Weights of a small GPT-style language model, trained from scratch on English Wikipedia.
Size: width 192, 6 heads of 32 (1 for keys and values).
Training: a variant of Muon for these matrices, 284M tokens, 4336 steps.
MLP neurons of a small language model. Each row is named by its layer, matrix (gate and up: input weights; down: output weights) and neuron, and shows model dimensions 0-191. Each number is 128 + 32 x the weight over its row's rms, rounded and kept within 0 to 255. Numbers have three digits each. A neuron's up and down rows have the sign that makes its largest values positive.
Before each neuron's rows, "fires before" lists the tokens most often just after its 100 highest values on Wikipedia text that the model never trained on; "fires after" lists the tokens most often just before its 100 highest values on Wikipedia text that the model never trained on.

fires before: "ation", "at", "ing", "art", "ion", "ed"
fires after: "res", "oc", "iv", "ed", "|", "ian"
L14.gate145:119138151134166131142167166089124136124126194117129045094184128179086093126142134181095089214127075123171100053074085181120129162121118129098097106121095138140180108146122146133089160132138128097117126088117100121114128146158135092168135171142149107117192125104088099145139147128107107069144107154168118140140126109122159078184082153210126151163132135119126129119095168175144084114136040114135126147126147127090106074139165155155117153087150113089106206070097106113128134127089061160104090166142119126138107135179141142131120109192090167121162083114156169130133106116167186207
L14.up145:134172100113085148189122184121106156165108135133145050080093085063154125134121101063120140173193085099117142117203106155095144152135074105125131140101160123106138109114111128166064102101122126109163152134145149153152113088121078115141176151147065097070131149183084142135122081143109103121094154102124171092140118191153109119121103106097099094152120164050147125144112139174157156077122132112121106162143075128108091120131135086116145072071081129178142112100173145082182140165098087151159176198157143103112175177184148162120138155188134080141143131155140189116137159118104136159
L14.down145:074169155123109132124182105180130112106101064176109103109154156119098129114075127140123088151104109094147074073097121128128217184152079184151142129113084123160105094150191086105168094127071169146146183143085102115101178167162096068106165135127154153128127098097127116118123164127138106088110099134090119135123142107146116104118143160130214121160124111141152141148150145125099101093075055151151157097097161133053143147129142136112088163134109091116105153133103207049038117120095113133090141178146111147124116100118136095100088167079151126119146153182166153176104081140117124167

fires before: "m", "t", "ch", "is", "g", "ar"
fires after: " A", "ar", " B", "b"
L6.gate66:197122073106099093147119134153168186142112073141154103144072122156152168090108057163135067079095127174122068154145133166117137129126149167093091128152129141113153161151142151084172192138118105130127130110129160125123101123172179114168152129135141150132174152076119138191084121105135137144090085170057188130204097154137139101103096172163124135119145158037112157147098132097143146119112070149134160149098134126165107137098148151116178111107116150145162104084197127117160148133121174134139196096125080207167171134147121113137090216112122152100125139131067124125086120137088124091
L6.up66:141169131106194124153077156097178103118130157192094105115159110130142190143197067156188110163133103089122117206073117159112121154144127128138085116148135211119169109186083059157145113110164170107138172096140100121189108134130158079087128141136151110122134111147141152136084136140104112135098086111081105078132079160103132115110144208034148134110145128072163132188074162142104120117093178072138102153125140113106136122108097100159111141129136158119075109152130176180119152102152097132129086164099107094143172143135098143081150169115118154127154130092134146129164174085067172112
L6.down66:140145163141066112129177105152221120159112134097133132152064171059140171127137088106128097157084125131125105144129096120088152159136176109105103138100163155126104101145082133153149131137108089108079060085156133117100131186143150120146100129132108105112103114173114080145133087096114119165048213124127155108175106145147155141149099107191132199058088123117096153103141047103117103168080085157135168107121088160140128123104145166140126117056086137149172103166124099168145068053139106105104156085163124147130101137151142155144101177130156160133157106097110130147064087119091075107

fires before: "t", "ing", "al", "id"
fires after: " d", " D", "o", "i", "l", "D"
L9.gate352:095126137133150142182066153115087082107126044080061135149143196122143097080140113117095111153127118113121153102096121188127116087219155139111100158128149093100113163118097151094121127133147095134127169128161118147163104146156063148131129138180120098125097173098089127124168110127110183119084120054126217169110140032129215094150136124145137172165111138169057117105153149182176155144178166139080163096154097131135105132146126184146101179191140122114130125143170121085138117088142125134109135126081135119139130107153121133197116137141130068141161156179122132099111156142081108127
L9.up352:081097089131174166060134151104132098119093128131125125157196102050113095142136130122131140103074190127107156172135190055108148126111134180084162124133133091204088175046071104149055193140095134139142128153116107136122065113149075181084147131144155173128094092082129156112191103091150138162165131086143112100088118116097170101100109183141126118150156101117110113147106097129054138165153123097142151104060175128165144084172156102109148138149160133128149147134121125173110154189130118150139059136124157143086137112171120138116136143129149121182119105116175114135167108074143098144
L9.down352:099095131116109098161198117141235163123111131231205135115166126112104153101119127142156132143113141128110127159145102118135152120106134146119100114130144118205150129192097116089127087158094144050143105205169115177171126100103131130095094123160155153133186162156135144132104105161161171113110161106069087124140154105091166125170143114111145145188102206138151147179117116100134131163128067094109138137156126200151167119135110070139091138083116161104109141149195107191149119098060093168159115156135150157121141136073119106137143189154116105116154125134075178140156151116115099120

fires before: "at", "c", "it"
fires after: "ed", " In", "ou", " of"
L14.gate28:105137164107121121155106141131082176115105135069137087115138135148162140084130101141189142176139137123147145127107156121132131119096098122147118114103137160136138114100131173197098160197166168133105118126063138070141095136103135136148108105193123159137162190128145110179214095112106147109128146129154063037178151198149109115096109193115077196095181162164151162159125083170101143099158181149126124126122114138129162117135127131111091238156121083112125140101143123149124156098101110141161101187151111173154159108141144094099111115140156141130161086022160131170146074112130106114
L14.up28:094128144134167159218103171104145147134162136128104144082130104133079120088078112067131154167082089133162112154160155154102148197140169090110129082113112129136076148100168176085123107139073122141090125131110136133167088178129148090119097162060095068138175062151136141176157182138133126118143144150139079134131114160089124140148106143104129174103121112095140132149164130131128169129150129134140186120157092158149127188145120147201158123063160147155087106110153120118138123113101131175087178097126122129154124091114090179130171109094108094102145065133061176044090043077118124093
L14.down28:128137144128136112093104173163075116084112137152135113124087141089151110182142125178116167152150110119148150100081142151106117135048107111185124157092165115136072126133058140102170097124184130086151122132117130066146158144143164167138174117159177176101148175165141110124122114110096185141077086097163140146168154141096100139113104139131145141094182152212144104149137090165148113124127151119126152089138087165142141097128162085152092168197113154182101113137140137114129127104078111130050042094172129172131142112132085063158121090144188118082148162189135115086114120111100091219

fires before: "ch", "s", "C", "k", "he"
fires after: " M", "at", "ro"
L9.gate156:122100077128064078151159105143164106077096130148104163163106097149090170117105098132089119119125144099117107133170157115110151153073128184165157094121144090083070117116107100096156095177153064089106151093120140117052146144110222120145184197162127076161097120113090126079107058125091110142132140141141118127198113116128120081142110114104140105141122109140161131129203127128128139173133166131143117103098100135150104125115159160168150149126130146039145171131205178159162167079126156115113143101146119116073156059125125157125162094152221139117129148146145126067106141159180147115
L9.up156:171133108138132158089139113178048043139165060140089086104131115154140162113079144096185136127109126116154154137165060150141128155183176162145144107115116159088095133152131084077194109120106179090085163104120162189096097100096171087148109093111120104141161113145165087122159122186093103138159103148127108199114141157136150125081135145184112103099139160200095108120102115093145143142056151116112108080132185111152157152080126110100130092100144163072134100065110105162177143125105177114086085112134135163149170148141161113178105137130204125165082126086118127125147087129155138117
L9.down156:108101099134104140142130136087134137094100144193044086185100141117085108132148115126149125105198115131161125071133128119172144165144091182095129120156124119168135140149085145064178134162065182145097169088059096161109108073103129200090135087093127145098148141089122131154118152096123125137058067135106111124113144087149148159117110146166161085114139124127158080134147152134171098117098133056160112148127081161169159113105125129146112133101165234113100170142094126099132121095119138139157207126159094140143171152164072135145111124127119115101080061129150163148164054121130187147

fires before: "um", "ing", "s", "ed", " to"
fires after: " al", "al", "c", "om", "it", "ec"
L9.gate252:123151133119142132135161077161125112113121109160174168181173139118123070094146186162102106138144129146087179135153123100148171110174130085082094193146156088125111111072155187137158163142173101083153162058109153118122146113119113143066164133145160119135101092091149112148160083164119133077119102126085150142116111069105112083089123185097135106109133173104142078117082045137186135096109129199113114081109137111152058088151091127191136112159137113162135149160149105081137113074129089134062073126156150144139100125114129136098180147071058150152143140196105131117178158134167114152
L9.up252:114073105165153148101170136089174119169132131106100119143132157085190131103120069064165120138173089143081085233146180122119120097132169136080138115096089125119104123178104145154140092065129092165128145103124125134094093173075113147150116168079132124123109106139139089160169141050168121115069142090097172124114083142112092127105124133114147154152179165127109064153136080132143089113164192153169122121161155127135109163141089134144136166138115140048147113144186174105088174128165112090132122173138122122127124146108117224093122169130141058109122108135081148093137117120123210107
L9.down252:122104077090171142089150156131149095074121101107126136188199166155115130136062156174042149211158132063168109164156158141157151101169099095146116087129093108114104096191089127141152158131139190129125117149142140081184157091144149171168146146183129149112108099158169179110124101165094139134132075105157118101111125080111136178117173129153099124173092176137116129095139146078157139122148087123126127052100098105132134102148161147183139158121177092133135096131133082108058135097080136139108114149152175159166149123097135076171148095131117162168153117114143090114210115151161087163

fires before: "er", "n", "ing", "em"
fires after: " re", "l", " p", " d", "e"
L15.gate262:144126131137177176142090126163116120107150155187055106113129159069163132088154131072132121149111119136098116156089122138135157164117121112134142158100199117114083129122113117157090070093124126134142121125138084095128126146097147149171115171157167094135139137093063138105081167133108134143115066145150106110085156114183136077150155088111135103169132096079146091143180144088087143176141076140113120139114144140165139144094159184180191158116193130175072145114061150137106142142137148186074151116140081158092122124112139168076138117186149145160088098061098139087125038222172118134
L15.up262:170094131119166084135106107162114113068185067138123133103156173131131130088132164193125150121177100081153082175180195092145157088156106145144095053087167113132145104145177136171094085113097118124156158095107149128126145163119135121152149118163123158094099139118139075137159124066103114080096183142131129082062139177111059150098073105118098131056120122139091168115074127123142153126092125111187100132091167116162125110173066096111147122166157134134173122168107122118190132143122127110176150114129161111090157124142124133207177140161101097159175127180157130113145129220117109116
L15.down262:158115127151104084126154134094150157156126091146159168110130081107135086110198106133191087087139099178160062092121168163146100092106079139115157107140108113090172142090135108064122179114137086087115123141133137165135118146099153143128132130135085147092102146125161097150157174103163079072109174102124132135101181134122117181039119163094113126039141083179150139148127122189131085119091183136111148173128186144119120170139138118077076090116120170165119165115185107134178111119139081118170156085136166096148103111116084128218140083114087093135169148151163180178150102123144143115

fires before: "is", "r", "re", "er", "ou", "le"
fires after: " T", "x", " R", " and", "r", ","
L5.gate3:173161087085116116153104121159174091149067085131151152141159120112152147117113085100124165144111163131140123115142123163111070143106139133138154089155132191169083134102095159140090110104177101118073189159095085135117153152106136148145117150125132120074086105095076087176146087096159163093077124181124126171115154176163135122115088118084154178131153117103089145138177076162176125120113165180126096138095119127084178162161139097152083091055088139182163106086090180082125104131126118114178221154199174167076145159145135146119132152134149149117077107170118105099064165131147154155
L5.up3:167104089029121140160184118154107126077052123125118131174137120111168148132087121094098126171086142122126181066130076108058098178107138149157148086197124132110139097079081155118101130180133163114102118154106086116141166097135167109160088102105141118095107130126127138142103162109134140109071166129096087161147129184122104077114082124063086171160109076065106104129164118146152119081096192173121143133090124139138142119115104172164081147086140088118168068085102133087086114110117160109104139151179155147048166148126099112133127170123167146086072125122149156174162145160151124144
L5.down3:105147171093143143140120105105085131054091107142107099152142123120154198123121163091064160123150098126114176136156131112115179146131125108149098146095077118143144155156099089107090106127097115101113140162137118106171171201139170089143069150138134138165138087125114150134171134170183111161150179070069116108139175103094093076128144188167145132154167117123100087171156107147090126104136164105147120084126164068078103076066113166149093184139160115133065076141138162093085150102167106130056148124075129113084152077109099099100108102082117119100140126085081142180202107093170143104

fires before: "ul", "le", "h", "p"
fires after: " p", "e", "P", " c"
L5.gate27:106124141167144112120173152122109140091096141151141131129160072123171122159174107151189147107129164076115131149122149071102143206147124130186111126194221100138150060161093152128104072133160121144161115166154090109073085079181217162171169100122132137101090160126100111115171159155119146140087113129120146145152127184146156161181089143087105153112095101098124097161137182186110169146140171111140145144162154112176105193146141149176148104167171088124084098099104075141159151128138172140156193149124127170180129102178122137173070125163116112187126151117106105132149136151119104120
L5.up27:123177115137062131117121166142157116079145145143153147167129169079089154167043122111117158111131118179120160075130105103122140185079173135113093132184140119091140131116135109117115139133133103127116144095099164095100123084156122141179182112201113163171125165099077091131097116146069118142100109121115095162149124156155118146152161074188081082111129094097088132170059175127072060108141111169112155120087181173099100098130118168103071105133117160138158157180168113178083121106136094052117143149170210129137131135090145144148111120153135127167112167106130131186116146125095125215
L5.down27:101092183090155131158127157032164177081095112187109114152141037126126098113193219190127152127127096085139154179151125067096111187166161156092118115177199121119119108155105118138097135151093113104112136201135133098115164115136178190113101112150162141112136171153100158159142152121107156079094054162142094131145157135120129157094142074065120089128137182135167108179157115139138144128159105086137144123123146137129102182106174114131116130168158162129102151118116130108150131135183163117138166097149180128194145095082094142116116145165100085156120118082126166133170096133100136113

fires before: "gh", "n", "p", "s", "t"
fires after: "r", "n", " th", "th", "h", "in"
L9.gate17:141108119101207176092155133120175184133115126171149129120130136106157104128121142099136171122162067123117124158102102145137168131082155138138139113142132165142105132133151175164085135113127145141165157181174192108141124118124144146152102087149146153082081148181159120191148056090074161131126153185137097174108111165142145151127144091057107157110119047137127085082111154120055114128110093153222129073101073100181121092107096154111179116152086122104147167154098074112201148150136189097134169133120121155095132076175132113161153108084100123143117161115107102178136107154116119201
L9.up17:108084093123103110135131181138152126144120168147108153153130130157148145100166072105160149081141130132113145127079070160168167106173117123153125146162146069166132169145142169195192160123163151118168109171141119094064103120133118104143081125137075125110124148100130087095154114153178079205136077101141148149182179171068085138177121135158129166089109158128133153161088099085138057116122114107173144157167163125085085124107115177138151113165145142105170201170098102116185154148093162120085099098087127136148150138198161132164119087114112111170082164095123161131084123087144110213
L9.down17:156123179092093145074151163210116146098167155129105117170081053080119112121168074159103136173044121131121139087112103135136137130123146097169113065133124122088099180127114160175108115170155130119104148143117150123124145112151210114172086156162084177095130164067158118155155110157176123110123082128139122148180138130104074164170107114151100167089153148101082087176135134093091128111151097133173119113096133132098120168123075146132157114152118161095108144116151111159136181145111172114037165179073165117172072082128166131179117140122078133170080114131174117120111114120135108188

fires before: "s", "ed", "ing", "t", "\n"
fires after: "i", "t", "r", " s", "ec", "ou"
L10.gate299:121097196096094167075164168145088142143123130136140097155203059140132131129155082107142158082134089153120169088151134165166136132131111111050133087133140070053134136136130193188075161110142167110072144135164160092105116074136098165183121118190193118161129144091149121142153196163177177127049079174098156086111117166099098171148056109106125114068138161136152119109113163110135128125159133157115131112083153106086083139103105134121121088108118093113146099106155065086115097157175160112112155154083110114125126142139069140152144129085059136110129131157150117133121109128106103140
L10.up299:094180051146115126168151117166103108151106138159084106151123089117131103116155111139115110160100103145134186167167108149117123086098148111128151008127106134109099114128116153124096166117136110128116168144132160155062115079050161150062118143175131122184147132181154161066121149194103094151092106119149135098100164110090114131145106124087122138104153141180119128147117140079122138127165032144184085135111230160120158153090111114165088085132104145094108075151156100149144151080147098090132185114154128106154141157106148161204088110096170118155105106097131162149128107110089085118
L10.down299:129143123112088173115168118122141127100151113127094144095129149098140116137124113195090142076132118104167081143127172161107131156183168135097143108120093082106168131154129112152163160085144158121115142165156129165114175161104131185148118134178114122126145087153130115088189168148200118073119159129132145144097151084132123231127149086124119115146170122120136147142106063087116065139101187072106057125074124179071149112160122137093122121112121143122098142108108114077097093161077128148160105146173171164087119099198143098174130174121153063140149200100178164144125048164096175097

fires before: "p", "t", "n", "g", "h"
fires after: " A", " E", " the"
L6.gate14:108089126158108125119070122093067120074044140127176099131136118158125117075154139103116146177126187140137140141127146099161163082165073058027128122102167118090149086133129135129178157169182132128175127157170140143102128122135131128127176094094160142122099155168143153105140114125111120118138094087199135132079149121132095134074148118110114142149109148111073154175134130097158044056087113167156093120066124166164128199123102076134104132147113166125157046106167115166118078081087138142166161108123159143150082156147148145131102153159131166157149113158164125139166186147127182135
L6.up14:119057147182179167109081087077132100095108129141148124126102140094150107132122137117044130150097147072160114135109160085206063119097073104096100140116114131097120167103103118076156141097146125116182101143157092106089135170125123143132182112093124100152113144105134107112116124128149146104134075151168093116147175077098112098139157117078094087119191145053075142140138122095132049097127166204125127171133114124121114189119077101105167144112114190142164095116122118154084085139156171095158102081078100137136173131127136106164067120184106187152129089117151122117170188155158096144
L6.down14:206152109168132133115151139081099070111178125083162171203067093141101176166115109101039079111075156150093080101155119143101122118148143167107108127167142179132100108147143120120076144136105172121168180075159087191136150162150129154141136151103087133157160154111170141116178145037132149105076102090109117090119146141179118188048116092144109133170113107120116105094126120131133123112142129095130143136104164068162109181125068157074114144136140100131167092083114144107158134151133076141118085160099145166127125118169134147114113096100100160113086156122118141151082065161159164176

fires before: "gh", "n"
fires after: "r", "th", " th", "y", "n"
L13.gate316:137107127175084176065133124136112096042166109195167071100129125138146136122154168100167126141108137074163117121076162159131135146191108186147126130053075091103084146139160142141117105108156121134127181150145119140131167145134138166108151176173121106091126099141100179145125158115140113119154111104118129166113114122068154219170129147065151137117157163147111120100162160143124108101181091140213119142182109165086112118153059085117119135114191083168183142186133143077111103163181126100086126129109143098126173150138071143134124164148155107145126150110072144161093142158158130195
L13.up316:130129097143127154171126137179161159106156086133125136168121128136147096148157111102210053164185183129117118132110109196119151090153146083108127054118133153065098117128064204104115178213120181176080114113085121133143154168094121184141119125129143102201101146074116181151096082157174132232127140097133095140150080106138124138154120159143105174171141174161092168144130114136107080116091127143122119110149119100079095131089089156137129178116107115084141116215128122133146153152133117099151144086090134105116128100175134092154118157123106121116097135139072132107173158109102105101
L13.down316:128149146140117095109056105175090135096140149168166117109107119171128153126110108148105107133111097132126133144098136187175179102183161113130101098189160096088123125101117209136141165162148097150100066129109178102121141148117151147096079138095098136129153118092167107144169138124124150121087093115139169092123137123111151144088163116113148136112145119120153119109115150131208169054125062166126171086115149137133109120132099108125092154107117088082110155122180117057166100171111171066120144084126083065185139130106183167039192088109103038107136199153119158155177143098137132153

fires before: "p", "ul", "en", "m", "ac"
fires after: " p", "u", "p", " E", "P"
L9.gate38:119126084122194120071108167127133130141113185125098078106126133085193104080141118199132142138084167158111092167139125140107198132113183127146106134122100112092048102144098047137151082177129122086139091146117099095161182110099108136163104114135122130131153128140094095126122194100169155119126096088134118111199168101159093084104173132120097116103164101111156071131118160126091163112134129081179082168114139147126130149127129090079155145172094225077112134121154103150134117222157153117182151115118115095154140083110164146196106153117166136137125098101121136076146149064141150141
L9.up38:073096074086218190082083165078126124085147177173130135136109161126180077123149154086079182052161143146155135107100122090094184108143136134136165153112131143157110151141098130111135079125066112099070117063088135139209130160106100151114134091117130128074184125190069115125112106101160136140103154133173102178137165140125098113133133147135118149133107125176160151088099143121089189158123185109185177143161178138105155137125118098098125137155111077114108147089131110125089188183136161098170132160174136160137126115159108128090098174147128151143115142091104101072121138086132134176
L9.down38:129092164095160168141131164125115177112148107159155165106103112137134103145161114095132149036143158065111122112096135038104073081201121120101153153128115148151098149151173171124098225075135158136058119132121124130093100111141095093094159134118121109158152105107101119148093118112089082086110131153177142099104099125127103106097094101147160162145131176162119172200113129142113187179097132118151167108172153139135123106136071109069074126078211078189181088165136118104128158149131111078130171146156156098162075149129175080127144164164140137115157164144096130127087105122114140147

fires before: "e", "i", "or", "ions"
fires after: " m", "ac", "ig", " R", " f", "f"
L6.gate343:146145142101123166085077094118053097120153077132139144093156074121093154141153073179126097118095119134056084151093081148178200161108138195161138127156169156137099158139121097113106142140093098134117156156134164058161199170123118096127143155118128147111126124173169118145099077183091151173095142152141107065097097041114160140134134114121142121140177165106116179137116173104136140145132114070158120110149093117132189126064101123125108120108148124109123143100097122165131103098081074089143097081064158119155103137117179119185121177109055151160158188112137132114122133121153180077
L6.up343:140107133121110113175105120131122088161132121172166133150130137122099085118065153128125179129125119169151179111114087191124089124158162120145165159097108071118091076182097140083184086113132138172104185129150117132107106084113099100149128094152156197130106081173158113090122139145135078038163112133102133122115160148112138184064137112169154104157140110088126107097197093151135078081176079105125104097104079179111115161132143124155138099110166105223161131176158121165150161120126126109144109081110068076080131162095194152113105153073111101112194071092167127142118152110127127127
L6.down343:149166094114150069122142127162108156161119110139179118099099119188200125098091141077090150193094138127163114091144158074137094182157090113167105066116120145145133136157098078167108106140134142164130177121189174138108147135105096180128121176177174144172149111144153112099140175181083123110121091093133142093103152147109151178149104149142079128092093082137115101095185141140121107070201184117124148142135147169147139142079139122138113097147131077187119189102156165068134137158146150135104062123125114170121132109106111129062106102181149093103105077162084125054175106075127124154

fires before: "is", "r", "i", "re", "ent"
fires after: " st", " St", " W", " and", " of", "ate"
L3.gate359:158184131113109065088156104108142144045142094171112130085090101104171121129144127100110134160056160079184122124092131114139070177158181059171111133106061149119094092128105121166094093101154097112148161109161168039159173122103082069166095132112132070129141148125160141092121070137161138100112139144101091131136166092131185127116106118183141155139130135078103150153200132143154170110123097137113086123161111169115101093080089113109129099069203062135145112148120166162106091162137117095103094178144187122115113119148141098077085166108105140106094097162123122112095122133111139138
L3.up359:192132128068109175119093086090154159104107094120135102071137160142139038098171126130160156127073101103172085118076131060112047173113142171135161135123135130096120114109116052130121171140118120065082145129141141130165139114134108120079161108109095150155127115110093146132118145125175137214101119075195141165134155087106119121182122134110137126128142098079089127115100124145139128169138137103112147125126113100135147188139098148175143049165180049101066141134126165129115162156179123155091092169089173104118138095176111134089143163128095110064192152118156146157108143084117162148
L3.down359:183201106074098108141099130107119119117142129151158120150123146131145094102131133124177140070186119127111093124111130110097118145107174109169161085176114127088158179093118106152183125082177160063065098070140129149109148150117172135091138104193115141131136094118133148146133113160130129140104141172151131120087138136116116137139154102130128213161183161109103100092127039198120100116103159046110180079103121074160094153113174133112141096123192161130110088165131142178084167108174110069118118155074126181122125090143128158095158139181110120142132192107094132152084096114159092064

fires before: "m", "w", "ver", "it", "y", "ot"
fires after: " M", " F", " f", " S", "ra", " P"
L2.gate195:109142134146126106077112132118094051098088065122145121092135103158124079107121128181032186162144173139085135173108089114114169103051135161104133104097113163153164105121091135124138084177188164131085176074128065127150117129181120121129154184122116104102140131111161131137127100086120088113100127150123167102181152072155132121162206164128119151125144168114113136178182196123121140139142165143130121193139158109160136096188104127138091155109126137132135072130129148103131054088152086196140162178143169102136178184134169094072114108146130142153112151129129129134114086080155085155
L2.up195:171134040163117135055131159164075121162164123076114132062110105108134122117164136172046109123108166153125136126151095089110098100098149118117144109116067143146131109142169183115101150197159124119100149160115097163082164148105133143137102176120099158141152094069158166150132144138136075169158081101178106116128159148128129165127109173189123188082103119121170207127163149105110132158126133094152129189106127130169121126201072107135078061106065171138091079130079103096152069123115098134140084143123162092125124123126173105126151111136127117083108159135084148182140071098122093129
L2.down195:148094129177133152101124158172142175119153145114125183115087161089140179184129140131052116150136162129171114071153105133167111135154179064128110094169125143115117066136163129132085154183114116072069112144152141125087142178126086183150116164086130140126171123060117153125139164137112102156106130087169116118072173159160087174087079118163134142110111088136210160153116083134112135128054134097158098174080109118134113130179108127060094129120102131120068119131150110098148128113103158027146099109115129090116072087114162134121145185154079128079155173143081163155125113146124104108

fires before: "ul", "le", "p", "s", ",", "l"
fires after: " p", "e", "ar", "P", " P"
L7.gate184:157120119138110111109113176146192147104093130176100086178143169157152091119123150127150151104083142122089099129061096093148176198179141139111155066179173106134168111175152118100124085092164119120140202168061111175097093066103071096133109125213089107118133082103090135144096088128145196142099141096097107109123154150177084120104136125095132094069175106156090076108097175115153164107084116144126148157130118150147126165100171101129141158067123123153165132099176165120154139086110155115098096188115095146109121101097117098140092122148203084103125086147134140117133164139105168170
L7.up184:093063148139107207126085173197097153119129127162143141092107104141140081140152101154094099129157174153145095083139090126137173175134146132112148133138191079131127131210112087111106099173162131148134134127125168101080078080126141153182104141144153163071102096181120109185164177120136110194119112120181140155121094112169111131124144151083128104117145162126128110074167155140148201197098135117164135111126139131102093108140086134205146122167115100135158107088137118090106155125117160077127142106086154138197169121141104161085130140112068058140149073165199160143117118071151161124
L7.down184:104093080126156232115074104143149151102198165165078153119122100125168084117142123157183092107173113151148092135180106107057120123161124161153112170122176071127073148136161100133088058156128106121051119138115200121098131160153147160144111109158137183100108139115125117136149182171131132153171125145148080138104080143108111122146123099122099112126121154135183129113105124137115154183140151137123136132161151146117112128091121141192119170091133092129115148111128093124089150171095100064206171061152165178193133133113158096085129105187122074111153119170169114124110071105118096180

fires before: "-", "ct", "r", "p", "h", "t"
fires after: " E", " A", "l", " e", "E", "e"
L5.gate217:112178169078179115151128049154092088157108149170080075138103164104112116098075081135094152157096131104156108139146123115144131131112130136119154116137105131117205150172133159176138160129113115167194079113168095135066120151118103157136215099098123087164164161172144091140176140112150157138096110128110135136209135098179083128085112135140114113137167150064086110104159155113088100093147151173195139079123086153083182100137062172121118086109196138146112093045161097099182057150119123098128114153104133129137129136118156151124106130130113190158135126107131096130079157122154119120
L5.up217:117185164105124062204089117133079137112118121108153129173073123165143139097116135145134112086129126109086101159120094120131193085156118132099132122139091128110141118148155126154139141116127109106154148155177075130120126148181184168062172084189173086111128149161113127101081084073142188138115078130084168122111179122092109136134186114107121103111139132099107127107152138122152084076114123127154127166160094191056167171169089171140154118135182132081130175128177140160148120159138130119160165179088148080150104116158167105139036166110114118172139089061122069157151175100133088086
L5.down217:123148111108144152141120097128062110142137150173136106129112100069123216126105040107098124139100120171114135106126212150121106141150142150097156153063135120158123112182152159125130136124155077106114084110072129114092149148122083121135159141071106091159206102174153132194079172097115134094120092092154103128208073119139122092068083132163075149138130169100032118107144109131084080102149140165127122115113147081131151179064095165080106077127091124120162073117136137092150152105145126124141158108126160142118154153060114157088139096150086152169091134096135118133144141126136184161

fires before: "ud", "r", "um", "ate", "it"
fires after: "c", "S", "st", " In", "ic", " of"
L11.gate250:109143108138086096140185117074135135053125134129209147135178147118106130116092138163102123160087109122114123135108133176133118176155097068173112140078166107118114142125139128147179097178138130123089134145130073153137102113120161087158065129073095086115199148092133079139148116132113143123147159163099111139103141114078082159158131136094112136092145144152126133062149122122125120175148144140140182135105121113118101055097137112111091105139133080162173144158113088165139105080101105142125109187083122203129161096071096147184131059082153110146194148089163053166145176090072196159
L11.up250:141145097111152117179157136101129148126149176145160136111104127092121049174111133111091116114123144157185141143104092078124050132126120105144124106111140176129156176097072135180163139183114107086115062167187127128159150135108147093091087101134110076105169138168160119146100084127127086126096135092091122128160133136113121063089105173078093146133105095109037068086116109160141151182130134152115125127157172106183169111094200093096105146106142067075064112139086209114111107102106126166117135127144182087137123125170160122192166113096113180084109117126117169088092141139147100145
L11.down250:167119140154188100123129096104102106173137124138146062153116128100090136113181102161100126139096108072169109105147056131148161153124106084150164107086140121097135111138085153156116154108086150113165147091126187092108124153079090146146164177169087160121146136167110180128119137120106145139074097109086062164164143135099149055155095102140077176046188103101114184109107045153150122160154162116142129116126136107133164120190128121145167118128164142133096140092127138114135155190150103150102161034156089089151166108170124133140167130164128140151086165153100161109093135202199151154

fires before: "m", "y", "=", "ed", "it", " |"
fires after: "am", " f", " F", "ac", "a"
L6.gate221:143165138191113098103125145138110109134112132080095091172114088114177141170080152095115170186108125164106087096083074123135167103093159095157140102122144160133197132152160171109168137142174132138151091175175175120120180116185127190184083135119201144088116106146121102115101130065042163108133164077134127073130139089156194159112128127168137178139113109118134156182132156110147095117165131141153083108130171183160168113191064160122132108099132160161155153108148142152128171072152119128094134153128118115100099164124118082149085155140141144172085128147161147098069152071160175107
L6.up221:131163112156124122112164088133081114112152142124087110159134083151109075139111113141119168136095069111029110121118068143161162135098146104188181163137139129143137107175092144111117154187171107129136105171188185149138160169194111159119110081118191149095178090181124092122064140169044174132141191108137153091177129101130108157064153152170090122129118164070191159162160166102136099153134135119173095088110178124173166165178097128158137149127111153106085108105112153097109123093151119076104127151095119158106099167119128107145123183152123135136175151113138172112083155094164128121
L6.down221:140136137114137171165139144166115176131141184181150157074067126203085138133088133171117152105151187100123132180126095128168095132118174162170089116123110113134097108107051102122069188130138156105093098130152129198139156128127105129133199082129156090128229147139118104104107161194177090188149152083168141130128124134094057101061100148129145160124166147111138120144190146140106128154143136094112168159141137084118134136103121155110090135116124151133077089124120136119087119118194123089116100079132118125130172072135145161101150177155087119138176135131097130131137110088034075137